Part of a small language model's weights: vocabulary 16384.
MLP neurons of a small language model. Each row is named by its layer, matrix (gate and up: input weights) and neuron, and shows model dimensions 48-175. Each number is 128 + 32 x the weight over its row's rms, rounded and kept within 0 to 255. A neuron's up and down rows have the sign that makes its largest values positive.
After each neuron's rows, "fires on" lists the tokens most often at its 100 highest values on Wikipedia text that the model never trained on.

L5.gate1713 [218 138  80 142  68 170 133 199 150  76 145  96 172 194 156 116 167 116 170  85 113 183  52 135 143 203  63 137 104 123 126  60 143 117  96 124 135 111 130  93 176 148 135 193 111 138  85 159 166  92 162  87  96 148 142  68 121 106 129  94  68  89 141 143 130  67 127 162 129  96 148  78 161 135  84 100  94 105 118 133  71 119  42 112 132 130 156 114 111 177 104 180 124 147 176 186  87 149 128  80 150 134 120  84 131  98 139 133 100  86 126 147 171  68 103 143  81 150  60 116 119  95 184 180 157 109 156 155]
L5.up1713 [124 109 134 168 159 121 144 159 135 101  77 193 106  87 121 107 123 173 132 119 107  60  67 170 141 122 117 167 176 153 133 129 179  72 109 109 118 136 124 119 115 130 183 116 130 101 155 150 127 145 108 157 103 118 125 173 122 139 161 170 114 156 110  52 144 155 143 136  91 140 120  48 138 142 137 113 121 127 111 133 120 189 145 171 188 135 163 152  79 108 152 167 163 128 158 146 143 159 170  49  79 154  60  78 135 119 114 117 142 101 155 120  73 115 129 109  89 147 125 131 137 133 143 129  86 131 153 125]
fires on: "A", "a", "iro"

L5.gate1693 [137  63  96 109  78  57 113 121  93 109 102 147 129 129  97 152  80 101 178 105 154 102 163  98 124 182 123 132 167 171 111 112  45 145 148  95 172 174  80 104 153 183 146  64 135  98 170 118 107 167  77 108  97 139  86 108 108 134 132  82 135 168 108  98 122  98 123 190 134 121  79 160 152 136 105 128  95 171 140  98 105 122  86 151  97 145 147 136  74 132  85 148 136 144 100 159 158  85 121  71 196 112  92 138  96  81 148  90 164 195 127 119 176  92 152  67 138 116 134 108 157  26  85  58 168 190 181 171]
L5.up1693 [111 184 125  92 176  77 110 130 138  88  98 150 130 150 123 123 121 135 128  83 139 103  93 153 129 109 124 135  82 168 133 141 118 130 161 159 104 132 159 160 162 200 147  98 141  94  81  88  95 130  70  60 135 114 129 110  89 109 105 151 139 134  98 120 151 124 105 133 143 196 144 134  76 139 154  88 165 153 128 119 162 162  99 118 104 133 143 109 154 163 123 158 106 114 158 168 139 116 117 129 123 136  79  80 137 165 184 163 125  96 179 116 106 131 142 126 143 184 112 118 169 167 229 156 135 157 107  69]
fires on: "| ", "–", "-"

L5.gate1229 [121 193 159 153 168 102 106 131 130  92 129 156 121 103 156 123 114 130 151 148 149 114  56 147 123 168 111 152 153 131 149 132 103 130 146 121 171 165 139  75  96 118 148  45 174 121 124 151  59 119 123 105 127 147  90 162  86 130 152 102 140 140 125 109 149 160 194 131 112 158 143 132  95 111 115 100 122 142 196 126  81 160 134 107 109 147 141 222 104 188 109 160 115 116 182 105 213 106  91 103 200 102 200 111 104 168 130 118 165 132 146 163 137 200 149 117 143 129 181 129 174  69  53  69 124  84 119 181]
L5.up1229 [ 72 174 124 138  89 166 125 137 171 187 134 159 109 146 135  66 118 142 163 180 138 141  83 148 160  87 119 124 146 173 163 136 130 117 120 113 124  73  95  91 145  83 183 106 136  97 110 156 169 146 133 178 197 154 181 110 117 140 155 147 127 170  86 144  98 130  78 104 128  93 126 174 144 108 147 128 130  77 145 166 122  72 122 144 132 164 145 174  65 112 109 150 184 106 109  93  96 134 113 156  95 182 128  96 100 169 132 153 146  99 177 127 207 183 133 126 136 167 107 127 128 158 159 153 160  60 175 163]
fires on: ".", "\n", "\n\n", "^{"

L5.gate2508 [ 83  49 135 154 151 125 161  64 177 133 170 186  49 160 119 157 115 152 112 136  96  84 154 113 135 101 110 105 120 155 107  97  98 138  80 149 149  88  88 141 180  83 165 109 131 147  96  86  92 157 121 161 158 114 167  93 117  95 163 120 158 115 122 192 111 137 190 144  96  79  98 147 166 135  94 171 126 181 108 115 113 142  68 138 113 168 125 152 165 129 150 162  90 130 171 159 102 141 155  65 116 167 146  94  77 142  99 137 138 158 145 111 159 147 169 115 119 128 159 157 181 111  89  85  81 180  83 183]
L5.up2508 [166  75 151 100 137  60 149 102 121 110 115 134 151 112 121 126  97 112 155 136 127 106  94 157 175 168 190 126 157 107 146 169 125 145 140 138 122 143 189 116  76 121  93 163 107 122 140 129 157 181 154 133 123 165 176 134 143 130 136  82 180 126  81 148 133  90 138 149  79 183 117 115 150 174  60 113 195 128 134 155 101  86  63  96  92 110 125 127 130 153 183 137 159 194 143 107 103 215 129 110 129 108 132 142 121 133 147  73  73  95 176  91 149 147 165 151 135  73 136  89 130 136 184 137 134 139  95  98]
fires on: "-", "–", "0 ", "A"

L5.gate3627 [181  87 103 143 122 100 102 116 149 100  61 174 181 121 160  84 110 148  89  97 126 135 177 153 144 140 185 181 109 131 132 131 118 166 162 122  80 148  55  60 113 161 137 142 100 128 118 131 107  75 144 146 113  85 178 131 106  84 139  88 146 139 101 120 150 190 166  87 109  71  70 160 103 142 125 130 143 159 130 107 148 149 135 117 117 191 118  90 159 102 120 171 112 143 114 179 139 118 159 153 143 176 143  70 158 137 136 167 104  87 118 122 168 139 177 149 122 128 164 149 143 150  70 119 135 128  83  65]
L5.up3627 [ 95 121 157  52 139  94 126  44 122 156 118 150  81 126 130 117  55 160 152  94 173 155 103 110 162  95 104 153  72  97 143 195 121 137 129 151 127 177 108  66 176 154 168 150  68 161 116 156 159 152 133  93 112 188  98 146 193  86 124  98 155 107 147  80 102  96 130 117 158 108 149  79 145 121 193  64  97 132  94 150 164 133 128 151 111 103 147 125 110 113  49 166 127 146 148 150 153 134 124 129  93 127 166 145 163 170  92 160 137  47  83 126 105 159 141 146 113 129 121 147 147 154 138 159  91 142 120 135]
fires on: "L", "Je", "l"

L5.gate2908 [ 66 146 108 100  82  83 159 113 179 167 112 119 144 142  93 115  89 118  88 110  90 127 158 126 141 162 141 159 121 185  92 115 178 188 142 134 181 154  83  93 116  98 106  91 125 127 105 179 127 135  94 105 137 151 121 159 168 128 113 117 120 168 122 173  63 108  90 163 163 127 138 179 180 128 100  67 187 144 123 141 115  69 119 120 171 155 147 175 175 152 172 177 106 137 137 111 109 138  86 106 210  86  63 115 149 186 110 123 149 100 166 120 184 194  80 151 165 151 116 110 121 189  79 151 108 158 152 167]
L5.up2908 [ 86 157  81 111 145  95  65 154 100 137 155 103 193 113  92 155  88 168  85  59 140  92  94 116  41 147 157 166 149 129 140  79 162 122 107 159 188 152 126 140 130 139 124  87  72  70 151 106 129  58 156 144 129 111 156 114 107  93 127 128 116 176  59 188 148 104 184 135  55 187  88 149 121 115 148 157 100 112 104 158 125 155  88 168 118 139 132 170 103 127 149 169 126 188 117 111  84 155 121  97 114 109 100 122 121 131 176 182  69 127  76  93 161 112 136 131 179 118 110 173 134 125 118  95 168 112  83  71]
fires on: "| ", "Par"

L5.gate2272 [ 79 168  69 134 115 118 136 148 146  84  72 138 166  88 169  91 127  79 130 168  92 142 152  98 147 110 111 133 146  72 106  80 108 177 158 118  84  88  91 105  82 101 100 150 177 139 150 157 120 162 158  85 162 174 160 202  92 139  92 116 109 127 177 154 129 129 136 135 110 153 108 148 126 165 128 106 152 157 112 182 145 174 141 116 144 143 154  72  75 165 126  53 129 106 143 176 133  72 113 100 123  93  59 158 159 107 101 171 123 107  78 134 188 149 185  72 181 196 108  76 140 151 127 128 162 156 126  98]
L5.up2272 [ 65 147  89 193 158 125 169 106 126 148 109 130 156  80 130  79 101 122 186 151  96 137 146 144 138  96 120 163 125  90 143 101 152 121 140 161  95 188 104 113 110 156 170 183 145 135 106  96 118 133 193  69 136 129 177 142 126 106 122 159 177  89 133 155  83  63 170 142 157 160 149  97 128 161 126 115 149 191 104 122 126 170 149 133 124 118 136  92 117 124 129  93 126 146 178 127 103 121 116  99 114 114 122  98 110  82  94 174 167  80 132 150 174 166 164 109  55 132 138 136 142  87 168  92 141 171 131 128]
fires on: "\n\n", "-", "of ", "With ", "is "

L5.gate2856 [ 78 177 142 138  70  88 119 128 182 141 131 114 117 155 122  83 156  95 102 160 144  91 136  83 120 126 126 150 213  95 101 104 186 108 138 101 117 101 130 160 120 173  85 133 134 115 123 104 161 122 108 161 120 145  86 134 155 149 166 135 155 143 162 183 112 169 131 119 157 152 147 170 125 101 153 126 131 137 162 111 128 166 114 136  82 203 117 209  87 143 110 143 129 181 100  72 123 152 101 149 171  75 147  93  98 135 124 150 155 160 110 240 139 151 202  98 102 167 120 113 164  89 183 155 134 119 113 140]
L5.up2856 [ 19 141  88 134 163 158 171 157 104 186 113 153  77  89 132 210  64 157 122 109 217 124 149  99 124 100  70 147 113  82 121 121 128 132  95 160 133  35 136 112 144 146 108 171 118  93  81 137 159  86 192 201 161  85 127 144 121 122  98 108 165 159 133 138 113 145 161 173 123 150 108 179 143 134 124 117  94 100 153 134 159 129  87  75 109 135 118 179 139  70  76 138  83 170  87 118 124 202  99 118 154 139 134 166 153 156  68 124 121 140  92 133 219 145 173  55  90 148 117 152 133 115  99 105 125 131 139 123]
fires on: "\n\n", "\n", "\n    "

L5.gate1881 [158 133 122 202 103 151 103 168 111 117 157 116 120 130 113 212 163 132  87  88 119  95  86 104 130 156 142 107 119 122 153 151 145 134 208 180 123 120 120 154 190 120 116 106  76 142 137 137  37 125  94 177 120 160 208 133 109 131 159 117 139 101 181 193 141 147 115 126 150 107 114  92 176 155 121 141 114 127 159 169  78 104 130 116 110  92 186 184 110 111 172 165  58 145 129  76 142 118 102 189 199 136 163 114 168 175 111 151 147 210 106 137 164 120 158 152 183 160 103 147 188 119 144 145 111 120 112 107]
L5.up1881 [145 143  94 160 133 111  94 149 116  88 142  79 172  45 145 126 150 135  80  69  95 127 125  98 195 147 112  93 121 141 116  85  90 145 128  84 110  95 205 177 117 151  34 156 111 121 151  72 123 142  78 142  90  43  82 132 119  79 103 116 158 122 133 155 126 137 192  84 157 117 103  85 142 159 134 107 112 182 131 101 111 125 104 166  74 128 149 145 150 176 168 174  98 133 105 115 199 153  94  78 123 114 144 135  82  93 163 161 135 150 111 149 159 145  73 147 122 177 151 220 125 149 144 135 164 150 118 155]
fires on: "B", "of ", ", "

L5.gate2888 [ 99 122  83 132 113  79 126 151 108 119  34 145 139 193 172 125 120 112  67 111 125 145 119 161 135 145 136 146 113  78 106 153 148 159  51  78 127 127 137 145 121 135  83  95  84 101 114  98  97  95 140  88 174 133 203 120  97  86  54  96 135  87  92 133 136 143 147  73 143  62 117 121  85  75 186  92 138 163  67  73 200 177 145 151 112 112 199 116 100 200 124 129 119 152 143 141 118 161  91 108 144  54 162 111 165 165 143 116 121 172 110 103 155 132 122 154  75 115 140 152 135 137 150  95  64 178 142 142]
L5.up2888 [187  95 110 106 115 151 123 148 164 110 108 169  99 119 102 167 136 159 108  32 132 154 154 107  84 155 123 132  89 137 135 156 113 166 116 132 123 117 111 125  82 151  95 152 113 164 126 128 121 104 100 146 131 139 102 169  96  87 151 144 168 116 164 136 133 164 121 125 134 187 129 101  98 138  69 154 109 133 131 132 107 102 157 136  85 118 150 133 112  62 143 104  94 113 136 106 114 142 114 145  80 177  63 137  97  71  79 161 142 184 105 126 167  90  89 130  36 140  88 116 123  79 196 158 118 162 134 128]
fires on: "A", "-", "co", "de", "to"

L5.gate4463 [ 96 107  91 220 141  78 117 182 188 106 100 126 194 104 186  91 128  87 156  94 156 154 110 170  73  51  98 138 150  96 117 109 178 130 113 113 135  96 125 122 108  39  75 156 146 139 118 207  90 168 119 148 123 127  86 126  64 135 106 118 118 133 125 239 166  88 164 151 113 105 152 111 140 115 105 128 119  93 102 150 123 162 110 105 144 139 134 113 108  94 151  90 136 107  69 152 190 106 119  78 119  74 132 162 132 101  94 143 111 184  69 155 126 116  94 138  85 113 117 123 143 101  65 106 120 178 102 164]
L5.up4463 [136 122 146 154 154 103 122 150 192  99  91 129 128 117 124 122 184 100 120 152 180 145 132 148 108 173  82 179 113 184 138 109 169 184  77 138 124 163  98 108 133 140 126  98 129 103 104  75 118 187 107 202 132 107 202 123 103 116 120 163 135 163 169 155 175 151 111  97 144  88 158  97 102 121  80 146  90 126 151 108 147 119 143 178 109 114  94 123 181 156  98 108 173 157  85 176 106  99 125 176 184 204 118 127  94 135 124  85 164 144 173 169 147 192 101 146 126  82 108 136 100 176 152 142 128 112  37 155]
fires on: "only ", "just ", "San ", "least ", "Fi"

L5.gate2891 [164 132 180 130 102 105 114 147 136 130 110 157 155  92 182  92 118 136 164  93 130  95 120  89 111 129 163 143  69 164  63 120 198 139 129 170 100 161  92 147 118 143 114 122  93 195 163 135 149  74 170  54 149  58 168 115  91 112 112 100 164 137  88 210 150 155  88 166  89  73 163 129 147  78 122 136  70 128 127 116 144 118  75  75 123 194 152 173 100 129 150 144  88 106 114 134 148 160 124 117 125  98 161 140 113 139 105  52 150 149 168 139 134 140 138 120 136 119 126 170 186 103 135 109 149 138 123  87]
L5.up2891 [203 195 100  91 147 187 128 124 114 146 100 131  82 176 128  85 139  96  85 146 118 157 148 136 109  96 115 144 103  92 109 102 131 146  96 141 131 122  76 110 114 115 162 160  60 171 123  67 165 191 130  83 128  87 206 176 109 106 103 143 129 204 141 159 122 183 117 106 118 147 101  92 113 142 102 120  89 158 124  54  96  78 132 117 124 126 112 168 151 116 112  76 142 185 156  88 181 187 144 150 165 114 148 133 104 160 126 107 174 168  71 100 138 144 121 156 115 124 118 106 165 126 156 121 135  52 100 118]
fires on: "a ", "-"

L5.gate1513 [101 118 125 114  48  40 146 105 167 143  99 127 141 156 141  94 114 167 143 155 119 143  54 156 184 112 208 132 127 135 182 154 159  82 104 134 160 119 120 142 123 169 151  71 143 169 129 186 136 172  87  86 119 140 104  74 133 139 122 104 162 133 144 138 102  83 127 169 110 165 112  84 167 115  88  86 118 144 125 135 125  75 187  98 109 157  97 121 148 168 150 125  96 182 147 141 133  74 120 173 123 140  84 132 102 146 131 175 192 131 118 115 117 155 153 120 114 178 185 197 130 115 115 182 117 102 156 128]
L5.up1513 [ 94 151 143 130  82 125 138  98 116 103 107 128 161  76 113  76 111 133 102 128 178 152 159 136 180 116 131 133 129  70 117 135 172 164 118  84  79 106 105 151 152 147  92  62 185 141 176  88 113 131 143 119 121 145 144 176 135 165 168  82 146 121 154 168 100 151 148 104  66 154 122 125 134  88 115 190 143 132 137 168 155 119 144 130 190  98  94  75 168 139 166 186 117 186 119  99 127 121  44  97 192 147 123 137  64 129  84 136 190  66 109 107 186  92  65 149 125 175 106 156 170 137 109 113  87 110 126 127]
fires on: "| ", "- ", "\n", ", "

L5.gate680 [140  82 111 114 156 154  86  88 121  95 130 102 129 150 152 223 114  84 149  66 186 217 109  80 119 115 158  82 120 139 157 137 139 132 176 132 110 136 155 162 133  87  73  90  43 129 157 154 171 165 167 135 174 157 106 141 125 180 162 196 109 117 138 132 122  98 128 142  67 147 158 133 120 122  92 151 100  97 142 140 132 130 116 164 114  92 119 130 159 173 100 152 108  98 105 118  87 113 118  90 125 175 132 167  95 118 129 105 166 161 158 151 117  94 122 125 124 158  67  71 186  94 140 141 171 173  34  83]
L5.up680 [128 142 150 167 107 138 114 103 147 146  94 112 113  92 136 120  64  88 119 137 132 106 168 166  66 139 143 162 133 145 222 118 130 149 160 141 105 128  88 140 137 157 231 100 150 109 129 187  92 145 160 141 174 164 162 142 140 164 110 103 147 130 163 150 145  99 123 151 134 142 154 166 156 146 187  88 127 165 140 134 139 149 134 174 128 167 140 143 183 164 157 121 179 116 116 121 147  79 167  62 182 173 120 128 111 142 135 157 133 128  93 135 146 144 129  92 108  92 110 162 152  47 136 110 101  73 178 128]
fires on: ".", "="

L5.gate2483 [104  96 179  92 128 183 152 109 127 130 133 153 138 146  92 132 182 101  83 167 158 107 135 114 111 152 100 135 136 118  75 141 151 118  86 101 108  68 148  94 138 145 108 156 144  91 117 132 157 145 137 143  76 150 125 142 136 170 116 110 131 166 155 185 127 129 143 162 108 123 154  66  69 123 148 107  95 134  85 166  93 143  99  66  98 114 208 158 110 147 109 165  93 131 156 167  88  91 148 145 161 121 129  92 137 140 172 119 114  63 139 146 135 132 116 104 147 149 152 121 162 141 105 100  84 162 101 111]
L5.up2483 [108 146 128  88 141 121 196 133 130 153 130 148 155  12 150 125 114 173 115 107 133 141 157  94  78  79 162 171 106 128 161 141 133 117 142 125 177 123  93 122 134  59 114 129 135 180 122 123 178 120 112 139  68 130  68 118 101 152 130 118 125 117 173  71 111 183 143 114 134 164 135 131  99 160 133 134 127 149 145  84 102 166 123 150 153  83  38  83  73  73 135 142 129 121 122  49 153 176 131 175  91 184 155  90 150  52 132 187 123 134  93 117 167  82 105 155 130 183 109  45 112 121  97 141 160 129 156 143]
fires on: ":", ".", "og", "mar"

L5.gate1877 [ 91 117 107 207 142 147  59 121 161 163 138  87 163 142  96 125 130 126 123 140 142  90  51 144  50 101 118 111 122 136  83 105 132 121 129 159  83 166 200 158 102 106  75 143 173  89 135  78  95  85 116  98  66 169 167 109 133 121 174 107 229 121  71 144 129 166 130 157 145 158 117  69 116 192 148 138  92 103 124 104 157 162 164 135 176 123 120 160 117 185 135 148 148 119 122 153 104 117 120 117 109 162 124  74 115 215 131 113 156  74 122 117 119 137 129 188 164 143 113 192 125 123 145  43  90 113 168 128]
L5.up1877 [132 142 192 103 104 120 167 169 145 158 156 130 133 119 113 127 106  55 112 133  56 117 147 155 123 169  53 103 145 163 133 160 126 126 123 148 119 142 151 109 121 111 113 142  95 120 123 145  91 123 137  82 155  87 177 136  87 137 114 182 107 132 146 120 141 179 146 165 153 141 117 142 171 131 149 111 148 107 146 180 116  84  91 119  90 153  78 165 154 129 176 105 127 131 149  97 137  73 177 102 104 133 133 142 123 107 114 128 128 131  82 136  95 129 229  77  89 125 205  88  96 161 154  40  59 104 164 146]
fires on: "'", "man"

L5.gate3740 [105 136  63 170  87 127 158 122 140 154 130 143 119 160 149 136 112 140 111 132  98 130 127 128 146 154 166 121 104 171  97  79 167 120 128 208 200 110 106 112 135 104 158  50 119 173  86  87 122 196  96 111 134 163  87 116 141 172  66  62 159  62  94 156  89 110 166  84 100 171 120 128 113 181 113 126 126 145 164  89 147 107  90  93 135 175 169 157 128 118 156 132 110 106  96  91  96  99  57 138 179 106 150 183 134 164 124 158 170 171  82 137 172 192 197 172 134 128 143 166 169 157  92 146 113  74 112 113]
L5.up3740 [155  56 132  82 111 148  58  93  84  71 113 206 149 135 155  85 113 151 117 109 134 154 115 123 102  85 128  90 126  37  97 198 120 110  88 139 159 161  90  77  83 113 124  70 145 174  92  95 154 136 128 137 128  62 123  95 140 102 131 184  95 144 129 138 155  96  90  63 149 134 133 139 108 175 115 101 162 156 157 199 113 116 104  99 115  63 143  69 168  53 136 190 112 145  86 138 170 133  93 131 152  82 102 131 125 144 142 100  67 159  81 111 130  84 149 100 127 107  96  88 112 120  85 144 111 162  52  96]
fires on: "| ", "P"

L5.gate3733 [109 172 113 144 150 126 153 148 101 112 139 101 149 142 128 115 147  57 119 140  81 120 157  78 115 142 133 136  79  58 121  95 111  76  99  59 119 109 157 140 128 105 133  71  87 123  80  89  87  61 167 123 130 171 137 180 164 161 141 188 167  69 146 177 131 149 156 126  34 115  98 167 135 222 123  90  77 136 100 156 149 157  63 141 163 105 113  93 146 123 127 158  92 100 102 126 147 117  95  87 159  71 110 118 174  68 138 102  80 153 131  55 110 141 174 149  92 186 151 119 148 196 133 150 178  75 123 108]
L5.up3733 [127  92  95 166 131 179 112 107 165 166  84 179 137 124 128 162 143 114 130 194 118 142  82 134 108 128 192 135 138 113 132 110 100 153 120 105 144  94 159  88  91 133  78 123  57  93 103 110 173  88 159 121 139 123 174 163 100  44 100  91 121 175 154 108 118 164 154  72 116 121 125 186 123  92  69 168 135 102 152 158 130 124 130 110 136 145 164 105  83  93 139 122 136 139 164 108  80 137  89 164 110 175 133 162 116 163 123 116 174 174 120 128  98 134  93 105  91 129 121 111 144 109  83  82 186 124 129 186]
fires on: ",", "is ", "-", "was "

L5.gate5078 [117 131 100 152 119 175 144 155 126 105 122 129 174 227 121 103 155  89  92 135 145 170 168 138  92 146 101 143 103 105 115  84 155  86 120 159 130 122 119 135 188 169  67 106  69 131 102 186  86  82  97 110 124 117 174  75 132 129 188 147 137  88 180 128 118 161 100 139 116 145 157 174 110 119 148 103 148  91 110 140 151 141 114 152 123 181  48 108 108  97 138 177 121 162  90  94 122 143 103 170 145 106 106 105 153 122 151 107  89 101 116 156  98 137 140 172 163 151  94  85 125 183 119 141 179 149  97 147]
L5.up5078 [137  88 140  94 164 159 137 126 141 123  68 157 123 108 133 208 149 124 138 126 114 111 142 120 220 107 121 133  47  84 178  95 109 126 179 111 112 148 137 117 179 150 129 151 155  85 132 172 129 114 186 118  73 150 154 147 115 128 154 181 174 114 142 146  83 143 139 178  99 156 180 103 177  91 123 157 136  83  96 108 112 158  73 150 110 128 112  91 110 180  91  95 119 173 124 114 147 168 110 203 123 118 112  96 125 141 142 155 139 127 142 134  80 135 160 125 120 123 140 165 127 109 127 103 135  76 214 111]
fires on: "m", "l", "n"

L5.gate2168 [149 168 151 124 123 104 122 170 159 120 183 104 103 142 183 137  87 123  69  88 102 154 109 148 144  97  99 149 147 161  62 168 110 156 108 117 130 199 144  72 139 145  85  94 150  66 110 115 117 100 156  95 140 164 130 135  99 152 165 129 115 106 103 137 141  83 137 141 125 124 125 166 127 182 109  92  76 106  85 138 120 132 130 184 116 169 103 138 129 144 127 111 101 155 107 106 120  76 107  87 135 111  84 125  53 167 128 100 125 152 145  99 101 115 116 134 155 140 121 107 172 100 100  48  94 137 148 127]
L5.up2168 [ 99 128 153 136 134 137 138 128  71 153 126 171 114  85 151  96 109 175  42 152 139  88 132 106  70  82 117 112 122 212 131  81 139 193  95  92 110 166 129  84 200 147 148 106 159 151 164 146 139 115 149 110 111  98  78 122 144 144  86 129  84  77 103 168 152 145 121 162  72  97 164 143 114 126  88 113 122  90 146 150  90 114 137 135 110 153 113 205 162 156 145 135 127 219 170 108 136 164 108 127 143  85  81 106 141 134  76 125 149 142 124 231 131 153 143 134  80 140  97 146 143 164 134 137 128 115 158 132]
fires on: ".", "==", "Ham"

L5.gate2822 [111 129 142 174 164 137 112 150 151  98 137  68  90 123 119 131 171  85  90 103 150 159  98 134 121 147  77  66 105 102 110 161 160 103 148 128 203 138 187 123 125 160  80  83 129 162 116 186 133 111 110  75 123  69 117  64  67 120 102 109 121 168 136 165 160 117  99 187  83 119 101  77 166  72 156 120 107 185 114 107 109 196 143  99 134 151 138  93 122 109  98 117 121 110 115 144  90  85 118 130 139 109 136 108  97  86  57 121 148 139 160 136 136 114 126 188 115 184  79 112 117 132 158 134 161 155 111 127]
L5.up2822 [132 106 138 122 131 142 117  85 143 119  91  81  70 230 146 112  91 172 118 111 129 123 196 132  86 121 159 102  99 147 125 152  80 155 152 125 134  62 129 103 153 186 129  90 174 158  85  86 114  75 118 140 136 156 128  82 146 160 150  96 194 158 130 165 123 104 117 181 115 115 131  64 126 128 168 112 127 100 144 112 128 170  99 109 127  66 136 118 111 121 120 122 126 106  74 141 132 172 136  94 187 145 166  78  57 155 175 155 156 165 179  94  87 108 138 134  83 160 131 160 101  93 123  82  28 197 104 158]
fires on: "ch", "ab", "Ch", ".", "w"

L5.gate1734 [127 102  80 146 164 147 117 106 132  90 131 117 122 157 127 127 116 166  77 147 116 156 110 113 107 142 135 127 129  99  82  83 162 198 175 147 109  84  86 162 145 175 112 118  94 124 117 142 104  79  85 126 121 107  88  99  99 135 140 115 145 103  91 180 142 173 148 102 126 191 160 192  96 122 116 219 118 141 148 102 145 156 137 114 127  86 164  80 164 135 121 134  92 159  95  68 137 108 130  82  82  96 147 126  91  82 139 151 118 167 124  98 106 137 153 144 122 153 149 164 133 139 163 167 183 122 138 113]
L5.up1734 [159 160 112 158  83 112 103 182 108 114 146 101 116 134 154 149 123 132 105 107 173 175 101 122  99 170 115 113  76  78  99 111 137 178  55 112 132 123 114 174 153 139 115 154  93 124 117 151 171 174  99 143  96 191 110 182  48 134 126 128 126 166 140 104 131 138 145 116 138 168  88 163 124 143 182 161 102  87 100  90 128 129 124 124 125  91  71 149 154 124  90  99 149  87 101 156 156  91 135 159 171 117 143 113  86 124 124  93 131  86 112 121  89 123 160  54 116 159 128 152  98  97 147 147 143 101  94 185]
fires on: ")", ") ", "\n", "-"

L5.gate4742 [129 117 122 154 178 122 114 116  93  93 173 147 128 157 124 103 197 123 114 144  98 165  68 142 115 108  76 161 102 138  92  82  92 117 161 166 112 149 101 127 116 156  93 128 145 117 138 185  97  77 120 143 153 130 153 186 187 123 153  90 216 149 112 101  99 138 144 106  94 103 110 102 194 184 146 162  77 122 164 109 163  72 125 113 124  90 157 124 119 129 144 150  47 155 174 122  65 153 145  66 172 136 147 124  75 155 129 131 177 138 102 132 164 162 141 144 146 133  86 166 165 143  66 174 155 123 127 163]
L5.up4742 [115  55 160 135 101  86 146 171 136 139  93  89 184  82 172 181 127 143  95 149 108 144 133  68 117 134 120 138 104  63 123 143 172 129 142 181 147 133 130 158 107 108 113 119 104 149 187 142  47 126 120 123  80 117 154 203  44 142 137 126  62  91 138 109 160 183 135  91  90 162 153 143 118 117  86 113 142 119 110 148 131 136 101  99  98 128 136 158  75 144 141 114  99 141 145  99 171 179  72 153 140 131 119 111 177 149 148 117 142 102 155 142 148 115 142  66 101 100  90 149 125 155 143 134 162 217 168 129]
fires on: "of ", "-", "'"

L5.gate3353 [122 126 108 167 124 107 131  98 141 138  91 130 108  91 178 119 144 145 135 114  92 116 134 127  88  91 125 137 130 132  91  74 141 106 121 122 100 125 112 167 130 149 106 104  81  90 160 117  69 128 127 146  80  77 130 107 187 163 175  82 111 105 146  94  73 142 148 146 177 120 150 139  71 123  89 100 168  97 120  93 172 125 150 153 137 136 161 173  84 122 177 117  74 120 142 111 122 158 103 119 162 126 110 184 126 130 134 103 149 165 137 142 119 168 114 132  95 164 167  87 146 151 132 146 196  91 146  58]
L5.up3353 [143 105 152 136  92 199 106 147 139 146  83 111 110 150  94 141 162 129 154 105 122 103 118 100 154 174 133 113 158 101 111 143 170 122 135 121  83  99 129 139 143 177  96  74 137 143 119 142  55  85 147  97 160 152 192 183  94 109 137 132 154 147 177 153 129 113 108 119  64 166 110 173 172 101 148 120 125 127 111 102 158 134 118 157 129 107 158 158 122 189 101 137 153 127  60 124 129 104 117 108 158 172  81  67 174 157 121  65 130  78 152  81  62 142  82 157 156 110  90 108 141 173 156 149 106 150 152 140]
fires on: "s", "S", "of ", "i", "t"

L5.gate4866 [ 67 110  94 159 124 159 164 154  92  63 133 112 185 139 169 131 131 166 100 127 125 157 140 103 129 107 160 187  99 130 115 173  97 116 197 111 117 111 157  84 127 134 142 123 149 132  86 190 166 124 163  71 144 152 135 140  81  98 187  95 140 124 117 137 137 142 181  90 165 158 116 165 117 144 156 109 157 117 134 169 114  81 174  92  88  96 137 171 134  95 128 132 116  98 133 124 116 107  89 139 132 103 134 190  93 138 119  76 138 126 109 157 163 179 158  97 128 163 120 121 160 146 151 127 148  81  68 141]
L5.up4866 [158  65 109 151 147 184 111 105 112 116 111 103 108  99 131  86 121 134  89  84 174  85 109 136 135 108 152 125 127 168 119  94  88  84 152 106  70 137  94 139  84 146 154 106  97  77  94 189 106 124 131 172  58 135 147 137 125 152 156 106 205 135 164 115 177  74 117 139 150 150 141 138 178 137 152 111 126 137 125 144 161 123 164 110 152  88 111 148 129 171 105  66 157 116 123 107 157 189 130 120 117  83 134 173 112 148 123  64 185 128 117  72 101 127 131 145 169  90 133 180  96 123  88 115 112 140 123 176]
fires on: "Ch", "Ed", ".", "ch"